Part of a small language model's weights.
Size: MLP 768 GELU, vocabulary 2048.
Architecture: LayerNorm before each block, attention and MLP in parallel.
Training: a variant of Adam for these matrices, 262M tokens, 7990 steps.
MLP neurons of a small language model. Each row is named by its layer, matrix (up: input weights; down: output weights) and neuron, and shows model dimensions 0-191. Each number is 128 + 32 x the weight over its row's rms, rounded and kept within 0 to 255. Numbers have three digits each.
After each neuron's rows, "fires after" lists the tokens most often just before its 100 highest values on Wikipedia text that the model never trained on.

L3.up188:130177111092132078088079130082158136167151140155141151136123211125060096114112094114109192142058170103169116147126142053081187143122130133203126162092194110092101166115153135127129172119131161104141102150160077100117130187147119100131112093160110155120118125128123129120112145090073118185114098128116135163140164152183100140173145051090145203163101110129153129113115147103134171178126102167103107099078032174164166084144139119122121125066106101136100123148129115115137182131141106143129141111096131177153119080149122070105097049135160115137133140145093106146168076121149127170
L3.down188:115108166118109118145132122164170068142142193139157102167094096140121198110086124176119104154192151124068131172132083105140157132143129159120147150133071133103097129079148117100162115134146101207145099153113098159125101105120176171118121104224161128125076068105158129197130129120140137065106129144081143115115091203088087119132122133118086131091106156072113134110104173130130092122160189100121090126096156172135099192158087162104167127117118125119166142121093167077106107152095128136162095166157105089076099119081109118107194139142117206102143194119111146175128085141086172118
fires after: " p", " Ba", " P", " so", "P", " T"

L4.up584:084174162137079076138124136118102111202152123182145108087136136027117120142108144133120164133070166135054151134171103121141137167094102073187135121096135131091189115125094073134116126114126126095171146164149150117153110163168147112062070121137124107165119159115076171099132113100138109143129214191131145083137096091119140139099146123103122126068070156129111127142131105115113131177167104116125148145112138121118103085161168099136157144101130150118098122060137123175113214161113074165113033198149111135090171123166123106106081093156127118099119156131131125094107192097148164143
L4.down584:096109119153123096174148154113139141088205095179156107109162160143136089145116134119141134055164146179145136099163123125122171161094205074116097102147127133082138158121173084161172112070171131115166143097088146134092079130133078098120113078125097077098151127187140132142128137149092151139147068187131116147157100104128090118129137152123181117063094151123106076113110098123114110104192115147131178134142135129157131157125208122050102178164085120138099133099117116129121204069113209091186122137122098128133117107133111105075107202123109189145138106127155104121151152059131171122
fires after: " ", " live", " start", " over", " w", "et"

L3.up749:038108117154130154092149094107129094162076153141174147152118097154117151096161150189151105101146062089193122162174151142101132105177178139074118087086100178102138156122114145123125138132149144137104111164121123082134136176140129105117127111155163136099101135163154106160155120133135133103043120137124130112098186121145080145102167113149130216094062094113156109122099081149172148152145162129142133106075054116172087049118126164130124072125146108152130163122122140113101107100195150175105171145148151118136106150161155129072144080154136071190130143110139024189113107144152131155
L3.down749:170147137167092135161063200118111124138139117119106121082126143076145119136069135158139117177136179144061117138060104118157126150080087079160110114167160089149119144118146134123117137140103121109116137113117157110089074114090141129124121106145237143146136126122165138143156125104130090164210111100132067147169091115155206127125100139146142046148145118094177146117193119109124129095101077126117131127122132129059143159110133081145141147132140155110139102148160150157133198137066138119095095086126181105109088147121098110183127166134146163019167162083107140140155211162116112110
fires after: "s", " S", "y"

L4.up625:133130111100115138075130129106156089156157160152154091149171108127121118157112126164116129107160119101150136132124124122084147104093146088147137114092173186117095176118124164201125097092154141174090098168126095117136140204136122160167146114186130101106139119180213149067113129136089132149100094151122139093180198203121078157135128105138129130101123109131170089141095145107113136111191106158136115156092135148172182037090153105124106134131159145086138141101142115115113135080201172113102049167103102152080119076182094118142054100112211096144136131071149108112171125095091111091
L4.down625:144122149127135165168151102155140158099128161135136120132077178117094157112113130120135159110105144132173133080131135078177074115144161162173189149122135019112141081101129161115150147137048103083108105041131147097082165085112198092106084100121150116080087060193153148159155168110156046146124112161111177117113097129101192068106089142120129154157114125147149149086164101134087160159092114142099111136123144119094120139108155122099107143148146163170139091216141153176154167108091091125114151120122154127088101168127176150124079159126176125109110087113124172139093149141171177120
fires after: "s", "ar", "pp", " dis", " Un"

L3.up22:124124077141093109089067105149093129143137143108143164127143132093156142184132141160150126106131132168105109102157081121148138118109183133153138125144107115143151141111141194165086096199150082098096112160107181126134176092106125152082087135182074144188159140147142118191101073087074125109147128209152027094099144081074101149119148073134112096083130133125147150135147154090133099129134071148104150114132101115155123078122096124160123184103114135153090194146091119174169165190096069128112148170123144159148137132177080126134073161127177167167145110128116145181177103063113167106
L3.down22:085121090128090122107088156069127169139128151073125154106116125072173155154096087132084089155128072157146147152145059104113157087125038163135156099123132157151108161137164169113121091188117103129112130149096128105102078112152116154097173151108149136107130107173140113195104113164088141126185080103142067138144139117153122104142183151140127160109169194076179129109127114168160145094126132111159137062153076167131110112170115088127123107153202140124096150137173187129091162121077107124169206165150118175126104192126122110071063138135096111122153104137116090168089136108135188083
fires after: " ", "\n", "our", "H", "-"

L4.up404:113122091136132123087101165104140147121118196068193148134162119090138126082151117188049126088133120203134157129123178102139115081084128148085106168112122136136116183096121107128093079117131115180167096107120121123090067089138118147085131100140073154090202143154090172105178138140147136155078130127115136128175165163183101132038150092170141193095134116127103063126100128141167142111130110113166135163124097123111150135128176157022150099121077097113133120098128162118141138125127088120077087107145184131106170129144125107126141114100146155149191114155163088179162077127150187110
L4.down404:075159111127150145168151197148146100126182134147048164084157167179076124143091117108199098126156145111133142131124071112110152175134159109151147089104100148126105128116104122047136086158099108133132114146040166160167165157127178109111120091167131126145056160148163144160075125133112118086111104110142152134049101102130117099185150192167058118158118164112142121147132065091119066150130078195094105154166104118101134128094190132144095108110158120119149118136107155097139162138104142130168155178120147108155138138150104126104152185123160150139070196101129099074086153164134097137
fires after: "ci", " So", " so", "ce", "x", "it"

L3.up583:085138173181117111113170154187145150133172154161153147079163154115141105091104130122143155184182100166106105133113095110117139083154170116166127126146114146186161127162143162173112120134119166205116085197134168191112130082140120142144096148122167059165132129140228183136100137080066093097149182134081142138078158078106076125117117084139112107187094135095059074165116124154133074127118141175089178123123125112143183072099142104089064143157143098113100130054119155150123141118142138109124128149106180128107126135156108109116088061128173143111125114096124114139122075109112117128
L3.down583:203151107126103081113138151127159105130139167115126084184180138102167039080147131117098093158127148120123107112110140065176097097129080173089139125155184110145128150106146147164124171111119107109124109134145143057143177123140128143152155111127083166088158110139082166110158131111153207136124124148129129113152139109089131107144142120122131195092173082142165156064131124148139195113196172151094175145167079112124116107178093115146151116077162133114135104109138125155125017145089101142113168070183094161176102116038083160139137157101133101163078118090117132096166112107151109129
fires after: "\n", " champion", "."

L4.up729:131142095080165074139135165103159164159111105125171129111157118157103101116176200105170117108116174153090159154132170053042114165172148137099081133156103121101129151158134133134125145129154138177090123140129127145135158184113111098108158124121093115133146157088117124167122105067140075133130048131088165135155119143123113114099151152127104155128119091140154160084042039105084113171138096161078125108131125119183127155164110131147136155141126045108160139128148151112154142107156175136065055137129117180115140170089179149143046049141158146164152102165128158118168144122113163181
L4.down729:094165151091089129110138195148191132062137090121105123100172169186127095099148098123148125079101140108108130100147200163129118155165150096107145095118150109043081125119151109147107100167114142088154127149066138166116120118098110147110084133091118055142114133184109169126074147125139166105151098151087111104164090136133143204165133160126118154161158130183194125102130136062128116129076097141112122117075151103103125106125110146136086116120141148175200127109143150143078214159145126157139180132072121139085144135162070160150207141116137103181141160102150119086055171154123142105
fires after: "s", ".", "im", "as", "al", "ni"

L3.up756:100148190094113123096149093132104127130179119141134125152099178117112165148137118139101134133166131129139057145116113198139130149112201186144148109064169136089131120067081113110144157215108117124095062166161097134114153162203074162126137128162084203165182126112181113165180141155089127114081131096128148089110180123106088143140161110178121190075147087132088078141092099092104095165129070124068131153114121125109172111149170128093107119119097133134060117095147142146187131108121124132065132132093183178145113130152118086179111127119097106081125123111151111171127173142128091117
L3.down756:164072156161078139133124129101098061138100135080136133171060122159136161109118152156142136193125108129134073172063162070157142175095056113108114107061139121159167125121134157136175171100100104105167084122155125116130132229183165134090087138139152111146132086108141129173144155111106134132145157062094130160141102196145151143075118139131128165125203080123124088183098132102137141140157172072179127144149128128121117116069132109116154111170144132147085153104141128076085127126128136110137087134096091150103100126164118123057210148120105105111142156154111133121115135169059196095
fires after: " ", " P", "\n", "P", " Pa"

L3.up694:115142162143098081126086122151097081106167176141128119139127116106087147138106096108133076097101173131122174073203150166129117131074161200140129171107176093127089074124145153143142140186116130096088100159151141129194117109151159086120101132156113143192104121084130136100135150146135146110089139125126161135179098114141156152110138167143132165175120103073171098068144125133112139125175071136109218161133126150085173068118116136091112091057088108146134128166088088126219182136131182140136102163116130123174080144203104076112118120069157143099121129110139128094145167148181084091
L3.down694:123144140085165102189120159108136078097033150050137145093125158119089164143176076077161136164101151119152181134155083124159125117143145118140142155134051111125124144141102207119082109158132079085101122151108083174121107117115077110101112149123198130099151176131053109114105207134130138138158097131115139144143143107077155133136103151148128099121109092150151158064121130102152134140090136083108126096125124159135144160197161139134146073140110196146150132125073098135078047104109154123131131149133110152167115136120107149197139098146178102159096119104209100183157190132122095115
fires after: " ", " (", " f", " re", " in"

L4.up553:099139110129176091115129112124094130164111090124132106088141136127121098132214151150117117101156130173145149129095126090157148191094131136182148112172097122114150135105098129143118069127129148132119078118144098111126076163144101147113126143127140139149148088127148138110091146134080172096106064116137062140173098224120136120016170146126149155079161096172092122134068072125143159135104107119210135187098098183132070088140154135060101145078141151151168143075138138122138139094106139115117095142189108130110067147136068183154099160141116102185175138171118114071179084115101141138
L4.down553:142134124106074137191123102138150058105144104174152130161097076130130063097068138147127096135110081084090158139205117202127112099140120101154106117140147174099125104104080107095111085132142124195190175118150138140133161175128154075171126095149143127117132164183150113064144099121135139161107160159125133179128176118142126178131134125094074034076118168162162175132148122090081093144147128122150075114140121060169161131116125136169125095094085119107151118081099150120156204100090161150094174083081132145139177065132129111108131111170168124097147126133116152186147121112129121180
fires after: "l", "i", "o", " Al", "u"

L4.up303:107095136165114103097135128110146162159161169120107107086101098149096131116133166136135124107136131174113145134146152120077186161173182184166134105130153189132124173092092117094144100075113133213066112112178133165125080178156118179094100114107114134101123167158183137168143132113167112038099084068105093156098097134180082111117108140128138147168133071149144085126077082145143124140107137126152154076090153149091164083100125118107147112098121132121059119056144130147173156106123163200103122170133126167153151155140073135138097085100154137112151136189110130137202114072067089098
L4.down303:095183148119133086142121122204128107121095113104156108179117139090159120171131117084132109116106175152161117076106167137079159112112162182112084162065103195130139124125144112145125165103122119104143130126120142077176113152168121085193148183116143080079158153165118153146171157103098137145138135151073135092112204113172126126124093184163113149105104112201123160095117104139082115134132108093174101145113122162077098126096143087097160172105140133136135097148103155158070125110190110048149111109068089150103098135077101087158166160106067125075081191112144134168102147155165154191
fires after: "s", "ing", "im", "ation", "ver", "od"

L3.up695:119144132049107113077115125154135156145074140115172168189154162172144167184121129115104091135132097155153112053151098094117163143145142122160144107115095127126114138133065132142135085107135137195118099187117120128100201171155104143130106119155118145164084174149149118146127124156109186146092114164092120189176151118083060141105135084086111155116144146148147083111072031115172109107162151149125074113117100144165109081069134102095086075044152119119139122165081141135123123158071133179098116193118115105090130119179160199159106091094128119138135125067121150094142138115161141138
L3.down695:120130125168074159143154105187139086135144082188076160095111078108090100063072090063157159116154140127134083120063177108109131136101168182159077116105095110178129133116156115146126120129148137130147148145125143123124088148178137089145119138091110133138103093149147143107181038093165106120146118118155140111089141113123153154099156156130172138132118083075074084104190144152169197126108161110115175102156082114097102137134162131150104104178100186165055142091135079152183184094181134089184194104124163156151104150134156156092128132132133162137103157140068133151123165085117160098
fires after: "-", "–", "'", "mar", "k", "am"

L3.up0:073171117159132162078133117068127158150151125132131150079154141124094179104138149129105138088106086176151190128149115083126161194137100074175165034070080143162154096166074193128120050133131104159062132133081079127087153104105123181108117096146160066100103122115124116125130169143135096111118156145124035082157099131109160162148122147174140143093112115161124123099117099107154107082157168146157110142139138076140104141164146101121112172099150092179119173131104167113120125083183137103122126160142107169162093176093135152114121164119129126165139140095067046099124138125071161119
L3.down0:157111113122098109131138088175123193103105084120159126058132134118143118147127112106178119128124132119172130167094167169136107030167098183092167211118202146072118116112148101128124160114124106115138058155164119111132135138141163086130109121088182171098118119080143120105111092155098134149143124119100162118205136116147095134100078141127113109136115097146139131154116122152113140127082089082058137175126092210115151109098137147173093031204160150115147067121117138152142134168123181117148124107150096088076176158189108069107100108151130117129122140179102147183139152094154148166
fires after: "h", "w", "E", " be", "ter"

L4.up699:110101156185112097125107105162085112101097132101130139115138109131160123088121083143094194120100152087165090064152160093149126166159110111122163139093074135163090130143129216131195142120165182135097079136120115152118151124128128111184152145158114087138123158149139158078135120112103153116133187184116102094141108121114140215102158118122151115102118090073147163190091099100199064125123126131092109143071125135149170161075120099107143079144125086117150129136114214110153154153107114142083157172125180117079109188178128160153059114131113136135143141090152108108209141111041136124
L4.down699:141098153110182209129182137142162152099130134148143107117124138084110136098098234078128122105112096098140166164110125127130108094106118135164053131099166140114204126126158112064125179046127087154125114084153098104110134139168143092117181136045122189129136098213137106099138144148168142126154105131107168151053128108121093127147184168154125087143140164128113141162141114110122162175124106108140110105147117147110149103116106116165153116089133140126126100107109153119104000105103149068169144121180130142163125108163091130131179106144187146136108130130121107172080108125177108103
fires after: " the", " The", "al", "The", "k", "am"

L4.up210:105114129168115116099099170097130132163084126207194135197187139110118150095095073158145119100102136134120136141100173098111171110127109097151105152113138144107116129120142141160128112082161115172157100138122090069077161125112172032127079105089150112166190108114148196172152110065114131073148143191114081123142196159121109142046112166156146124102104147123123123151161148111156148151174100099133165116139178083106113068137142134129141092054102174106109128100055125117157158190145086112133119144183153173129113120111113105123095105139128209133113098115108084119156189132107121112
L4.down210:203127121124154132144044109131100109142089124122143071123146145123126098112209097132107089129165099161087164135074125127109119072090171096164153101153172097087134090113186146175099123125159122135119093133134103155156096101111137067117092138141092147143138065102100143152121061170166067134120140174193166108156173148144107123154179165087082166150144154104175181110153154134103152090138105121142133173138138139112102030185201140139169111105072127152132116148174130197193141164095112079112105178172159125158088095110128152116103115139118131154131105158119125121079081100106113141
fires after: " K", " Y", " J", " H", "i", " N"

L4.up462:111148108123099173151053158119110125168133101169087112118149160146142088143160103122093182155128135096108117056204128119179166173102151194120142119097214167081184127082150145101139112213109164146096122116104105133125080087159136088097082124117112107113163103109166145163078155098140077120168112172194092131166131082120127152107148131115133197176109147119122137065081112142148097185134169114073107085087114124177085125092067127142119099142114106139157110125126143126165152172062085152106102154093126130144046172161165108114122139102152109109157160137105119173092110147128122115
L4.down462:114150145091118117128129071169156099092137113131140120119131162092115110122188156146184071157118130141096089173092168169172072103110142091075144047167130164167108126137140135175143068108178061135211120161194117147156164091077147127136150109143112124106088129140126079113077153130120193203095124143146156068113167157076138143059139120101107106152089121163109156176143133105158168107115137151173104147150134130079149094137114145140164033145105120107147114138197145145100053138123153177111161135137137074144125137104157166101061132146076120110144110094132108167106153110122135145
fires after: " the", ",", " The", "s", " ", "The"

L3.up306:124076134099134145081100110139099123102145188136142068115140128161078133107113120120087153121145163118133122084088127131148129101162127174142105149110166101171124164143134143109145154115132231139093131133117107135081095120177118112182097131141141106063100106144114131142066118123165086127111124083123109148175147088099081114158213160125155210183160129130099135083146125114089138136221121132109106105084143147195156156094125108122154092149157114187099152105079139183154133164104142126100115198143204137099050069103197128161089098108154164136135170145087126091157184150140140152
L3.down306:107156146110177129103153168117136117057155143063033123105111151175125147133180119106131072097131074141117130158142162098130127129144112139098125119162086181146153106071136158138114058108159155103100100182127112090104167110141086112126162152197174120104107138103153158161089059096114126089110151091102118152108148123110162120141155106131134123086136145145082189110117161114169133110131091148141178099192135098156128130218139106099117174115066122090141102155154078139178167090162204154135162083136092153164200116083130130062154160151144131137142117186085156087079118120108102122
fires after: ".", " imp", " ", "ver"

L3.up313:126101157123113113067150116065146119169082136081127117105172138109077146098147099138068118105149196156136118085139082173140104164151139121155103125088117209174140124104115144093060166134153157097085145144164141112111152125090131153190086124094132152109137117131128146109121127154081076053150130168152123136154107164147145158143106154114135178103114152145121134134136131117132101160145078157086191118150082123071146056087089117172147099124073148213071150067136092147162150123202129169098124166138157117144054172165076159110087091120111161142156136144136138115127173141101209136
L3.down313:159111087116139081152160127087205088067125118148076134101181101147119117120121135092117081107121146161133124114125148110157129111109192080092123152148091170111133202139136165146129129177131118118098100097175096152160182143131157066205114125162087097128149155147161178093107129151120138109157097170174170074142142152081159169132076140157110090131167194138099109131109151177135117137156149112131166046146132097079154074137160076155203091118109165133099153128177060110146161077081175109122128108126095090115102098185124132150135158100126153100137090140056130109096153081125100164
fires after: " ", " W", " w"

L4.up201:110140167168117174167087124120084128154131089152144109135128155083125174116158152119158170124164088103118128082138125130168092172122155068162053038122103135148106114116095113129134120138133131174133165175112115139116071131146156145156164145144168130106160158164089203153155098180129165129098119112124093128054111079111094191111185147141051083111102091151173094095123084111119113154227108146136077122168091104133142101111112144130102192161152110122132124094081122146132165126090118165071160167147156109145094128151100178178107099108090149109143065126095087094183084114146082104
L4.down201:079086142217131158097167158069157179154172115150085154158120133148175169113117073135135127147080101102080109096132102132084158128154122182107104158090112155120129065108124131126135099131157160101159120133080181132116126111083184148171107145068172154166112081128080091110164090123078151108071077112140103141199082122137146148159105124142167167145100119140104135151102188126044132133092148119110130121089131082132081124079101116159182111107165104135089120139101146111147160189128099121183146160167131107162127156098103073121075141124137143200131227110154100136140168112147129145
fires after: "il", "al", "ough", "gg", "ad", "par"

L4.up95:119136134108132166100104190109171063135103160169129089083118164164137096148141115102156145042138172135100134136141136075102125151089118159099103093151100149108130118086098115121180131160153153188139037120157092146211116101095118116094131114150155120148143124106112126147108112105118104101082108198087173125108142173120104120123139165178141112129092131127147155192113088118159121146079147095065102117157151089135124123141100137170187147144077107162090183119113172088151145128090147099081130165185101161183040120195091219157142120120164119151177144152158137121131100111162182116
L4.down95:148151175127177156108166037148113175152151114128086112095132068160123180128062118117081085134142124115155109090131197165128106126139137151170095140079134129131140147104108137102109151146181095112160214125172146128149154149110163142080087089169124153086142181098100166089090088217157099129131168149205120113177094073109126108145125131100106097108135129135192113101091120123115105171188138161121122121145104139081170132118162085128103105111131090183111110128117134174111150202214105174125087126147083104101132133122108096097054109082120159102162129139092125134113120124146084164
fires after: "n", "i", "in", " N", "al", "u"

L4.up97:146114124159163108095149130095134096062131079116110092104150113108175127135116171143124133103038147166097132117106191110156110120172127134122125091127146167079090188109116107143143119161192185110138136133075127130133072121146123132150153090106159138171184175114093176130138104029122106127095136209132096090183160156102118158135154092144145079145102090126124158158082107115128129132145157156150172100117076075168081147132160106111116141091081168115116191090090165112134153104113138166083163193133133141149123131148064123189104161114178144106123120092095093039157087127141071138
L4.down97:133119160138105126198110142137127115090096147126110132128167125112122103114085110161128126195119135086136062134097176105130134164072118183182141110132122142089132086131110150095093143089144136052196160185090137172107114218084113097171111113164151135204128158097144192109137108134124151087132137158128091100122131107110113096111072150156137154145060129177162099177167162092149169125122101138149092148137147143102126100120142125152141104048149149115130036138119124041079126154175129138090105129064073090107170130169108132128093126122157159163086203166145123159146130112126142179
fires after: "al", "an", "z", "and", "all", "il"

L3.up615:115088176105120120115096139149095167126120113147097162169205165128107127126148203127124117111111163191047090098175089146160131142126165163147120090159120135177132145113136162155091150170120148128144099140107163069146108121150188106054084095150091118200250191113157122155118148094115098090110093088138141065159173130161112091091133110185136121144130136142153098090137144088114167128139117090064143144183117118162124098111117140069080095134091124128116126145119143092107134178104109132088116137128185162154081174172144133086063158127166163116115158112079128119125117135138154071
L3.down615:158133113164191118102180101045131175092082115092128102082128055146121132091118104156106158135153038165139174186083139081153156115135091124105128145139117142107124132130099133135113082105162144145136148130137121195119151142116124149166142113124134154087056157160083122145131231168138134109100124147152125148139103114074154147143138145055145118099081174148094175138119138091189073156145135166205076125082123135131164142142144061182112169134096161131152079092101147165136059111130136155121129112133137100110159128104128171162115119109127060161121078122168141120130130086127094205
fires after: " ", "\n", ".", ",", " (", " |"

L4.up486:113167159109142116088139125090113080107154164141166154152163174101116174109117104108097099145188139160118147071143108118093134196137167184126151163106180095100132085105063123110127157150081146102127101132164120145107108150162136150083119126123141102223135086156158128128120133114125085074109100185107164077148142141133100153151149111106107130106124117146149076112091101093097119141188126106105146113091016141119144059136144162086111172119170174107120118141166129110152185161097056102142071173147148151158118166107139086167128122156093139152121150046056149072083116090138153078
L4.down486:137147127193160062077156161125130189136128092190104135053093115159118102071104170143125086128104140094141093141147079114088138140159115122084134198153132119140106154124105183111143118092123103116081175093109157114154178156141139170192182126135182155145120176101102123096098184196077162086161183166106147111082112111117156148042101191086112110143130121103087163179076159094161148151124103141124078125083132077157100141146085140105119118152138127108108144114138166067141133115131168144137117087160112092156103161097126085129134120119111130215113158167151165143061141109142132111
fires after: " ", " one", " In", " (", " All", " in"

L3.up142:043152109134107138103110073125096153181156130093101143084106107107127113147170168092157147132145184161066119101115135124147119128141138141150125132136137162168140085072130202116103096175168101119122121157170133074123075125208138124173082123142125068149130162136125201157084108093113075142126130121109106115034115141033120097155163158148151173163166097098153117107136160137121162150134124114113157145064146160169147154091126124107080175151135133183107150153126060091164142107115152146103093132099084193142150133180081086177139044129168121155165095114117113142140121119097155130
L3.down142:160137160110188106151100169128134137120098151071101144187176082111099116155061077110129090090088124115133138133094186159098082100169156056161092216128145110127111143081126093151180114099117130165128169153136138121106076145132080103168143156115086134138136149144173167125151142104135093091051119119142156093107130159114129113131083081131103141160164136160155115134142148202125136086080111131164124177098166125125153114163204141103096169155121152185119136137109118135133163085136092104157130074071095167148127101076122073115142075113139123104129147199194110086198132160183111131
fires after: " ", " \"", " be", " st", " inter"

L3.up154:041117113148116097152175141096099109171155080141127121095115142114103141096221121113157149144153169109113134119225101128116137190133152191158130161108169122190133098130078172105146148168114116082111098161178116133136077137178145111156100153144097145169128169159187102112136114126083148069134099089134128115124172094062055148162119102122156167081141086144136127140143140104153082134148085160066087124085084172149160138087137123116120141137106137150125129118123114160113146102117160103154150149145131175139056159152075119129027120084132044162131122122110097108121114138153190112
L3.down154:142103114047117122101078151136143119153141180116142111146105160108145134175144136120183139177153140155159107097156121120217069134117152123093158053144183092137082151119098102152133123119107098089150115126123181120138049124155123105145133195135082102174101121163162078159110121128173140133134052122123154148086114195064122140115145194203105149133102122121115113156118122169148076168135178105157143064103170173117114152140160113085154106088080123140122129120116166125084095112106121139144089208140171084077130103101153085109117153215147128097118149083102096079157129106125121151
fires after: " ", "s", "S", " \"", "'", " Te"

L3.up375:120148151151152145132106138083165145111115114125086066088115142121143106063115114139077179157116150138136158114154154110122100162065123165135114156121123108155172101132100112120125124120168091137089130118114120114140064137052134068181162113155131067117101158134087150233134133125128112097116096107165130138124061239105127169131144151138092171091070163142166108075149138104100152178140074148141149133043080093176129107104141102170133153124097126131073076107126122112111185147130217166079117162091170124120067132119125159168113142165158119082173118112117110100141124138170088139
L3.down375:140123134178080142134135155114140153110153091185079135185131099131100134111063155089117113078134172188145193142101140140106166136168093122110115073171067093168110130165144180144178115099118153144138116141080128180109086112139152150111155137028095106190090138100066063122129102109179155163159103100163117103184111166071064134135112081156130147074160153150102117145145130162098121137112186140086158116147153095102130152144116137133108134077117131120087172134081148126103178125141170168176122139069114162169108103100174096121097208153126110093079101156117099170139144162124095117
fires after: " in", " p", " In", " vi", " po"

L3.up394:150182075093165108090109144116168155139114146145154119110174159199109170168148107122086119080083164207103127097145160140125128129046150109114152055124142126203147156144140131188125104132102204153119072132104111071139148174106106054133120126172102084119143137125133088132098129099121105113091130150122132111099098100135121127144177145107099115114079130148047079156125106137150110192140137182156124104083064108127191177119150086103164062071102116120108113131098155141111136152074088120132090134144213131141166157113124158164124126086178130125113132184107147114189128153109115149
L3.down394:113109157134123138153092126099141154098082104112142113046159107126152132203095093139130077106095158081100150148113066125105139094144151106155061089174145140154167142134169097113170149118151111122136138199128148145114102166157157112121138158088098105169100115169095096156124120083136149143107145121133108136160124162112153093183133105136097133109058122198097130100096078149142180105110115061110140121125163104167109132163124087209166102071131155129080101144133065158186229101133161132156099173113177132108181147090160135138108111160051139149075175155176084133132107138091158090
fires after: " part", "us", " member", " ma", " species", "or"

L4.up283:149181193130122125149088089132116142124081107143138056173168138102092169134142146144112133115097139106099149152152163161095085174130128091129135121152064166101138148141149111110184180148126138178105110216097145124127128114155176121131093090147125092125128135177098106137197065112114148043106104165093148086118131173141158133144114107127136130122116167172154148061086098095126126138139114128099172118114108105151096131103127127170143158118090122107053183095137136125180153176179148084045058178125096169168093134138160163081106118112114174116102110162054122122120162042120132105
L4.down283:126113157125158130169115117151101085086179135152163113141080120141080133094146096165158139044147119158187136189102121115142118145135152201160088106124153120123098066144152120116056135184090100159149142102115078127170155106109187127157154130156126105086130118155177133153102102131111081083099111183172113142090108086124086132167112094100140129150162036191119200137118173136120086108085114091128169072158157073113105091142186101086166155105087124147146130110127077169121156143168170086121122150109132159131137085138134200164098096101172146110162045147135129127113149145156126093
fires after: " w", "-", "il", " W", "ong"

L3.up626:138137148104083143130118108121125159093120179107141154158202181151099152122178144188136104055139103104158121130204096114124145192083168153088077105142132133163090144107082130134111132152163080096115106162146112142168126129131117166103101134131012170164180097100135107131150121120175104092157049140099114112140115175096087102087170117179091141116156146137195121089152119099135175119179155132076188148097109159190102113132088131096101110132118083138105162132109131115109144190141060153097065162185118116112113110179114097100168134092137177155137121143107104074098116115131103147
L3.down626:147120180120147058123152112139166113096137125123170114072129116096124151126062126103137162146152158156182143165099175136147142137038173107204137121155113121080120157106117130116189106096117152171126224130156162072128140139143136166131132162193080143094103145173086092076138119142086117107085175123119069120102162099104154080146127100117155106095121112079123146200058105148144103090120080161100146126166193141126124115145105135115201145096144123087143174140122155132099130129148138143164155100156111116101110080121179157136143129141191120051111037097122109118119151099122152081
fires after: " ", "s", " W", " (", " H", " was"

L3.up513:109143150113193097138129164154153142220110133152117098101075144102103154077100161117087141110120138151077136109113120127036125118080187172130105163121115083166200101127131183134139159201137118161117096120098133114113103144192189151117134140191125135173132152121142141095155117169058112166109160095093116119126163112169145150141136176147196122110125121134125118128171103113124145107171081099115130149064108093144191147104097127145097176141076054133036157113112122141142146143098112137094093154106168100193127177126121140176114096115128080105145141079077153166124078149164149132
L3.down513:127117117169168152091148131088130111149082104170160120124109130133112151164050149168114159141166070134100134058140088152155118200129081126159116113061108104135121172142219153161130100143145094094111115136076095136119138066177126095098117155128161090107116131072113104147166111130193112157107154128093063124156164194123188098104118118131132173127121137113095058136196106103073142109149124065144140131131126115076119142128166143106078143106114112076159127174135120113176205124129118152108180074054187173105150115126101130140135163108105094114143145164146097134099106131139193179
fires after: " sp", " co", " c", " p", "|", " vi"

L3.up51:114104147187131140068139128120099137173103155110165109147218154114146202129173162162105197070086176123106187171157154077119113134058122162091107075061119087114143135095076136170129067135145124167111101134109061068141152132137152110096130120142135092095096102151071123106175105137149140139102111071137115131198078167124101147144153155171108167085142119155149133083138080126071159136159160114152186111122073110173102081149146143118152125145171118148108176159122111095106157184160109165092083173132110141084116137149128111133153165118110127205124106116098130126146126126081139095
L3.down51:186080138096134113116138101141163176131115152141118130172085120135139129103144147186102109140165166142101137164097148119138105129118199086250168153196134066087134094195170147145126174119104173124109109157140144153166111121122098172135126138119092098142115145113107116116180113108092105126159115134183151091083142107151179090132122073119105111130173139122130116092138102156155132097121102190078103128125144203092155096173123084165100086121103190081086126160096127187127125162095170118133125116164132121100126045131126137108106142166165134019109108122152097129082077147122125067
fires after: "s", "en", "w", " S", " a"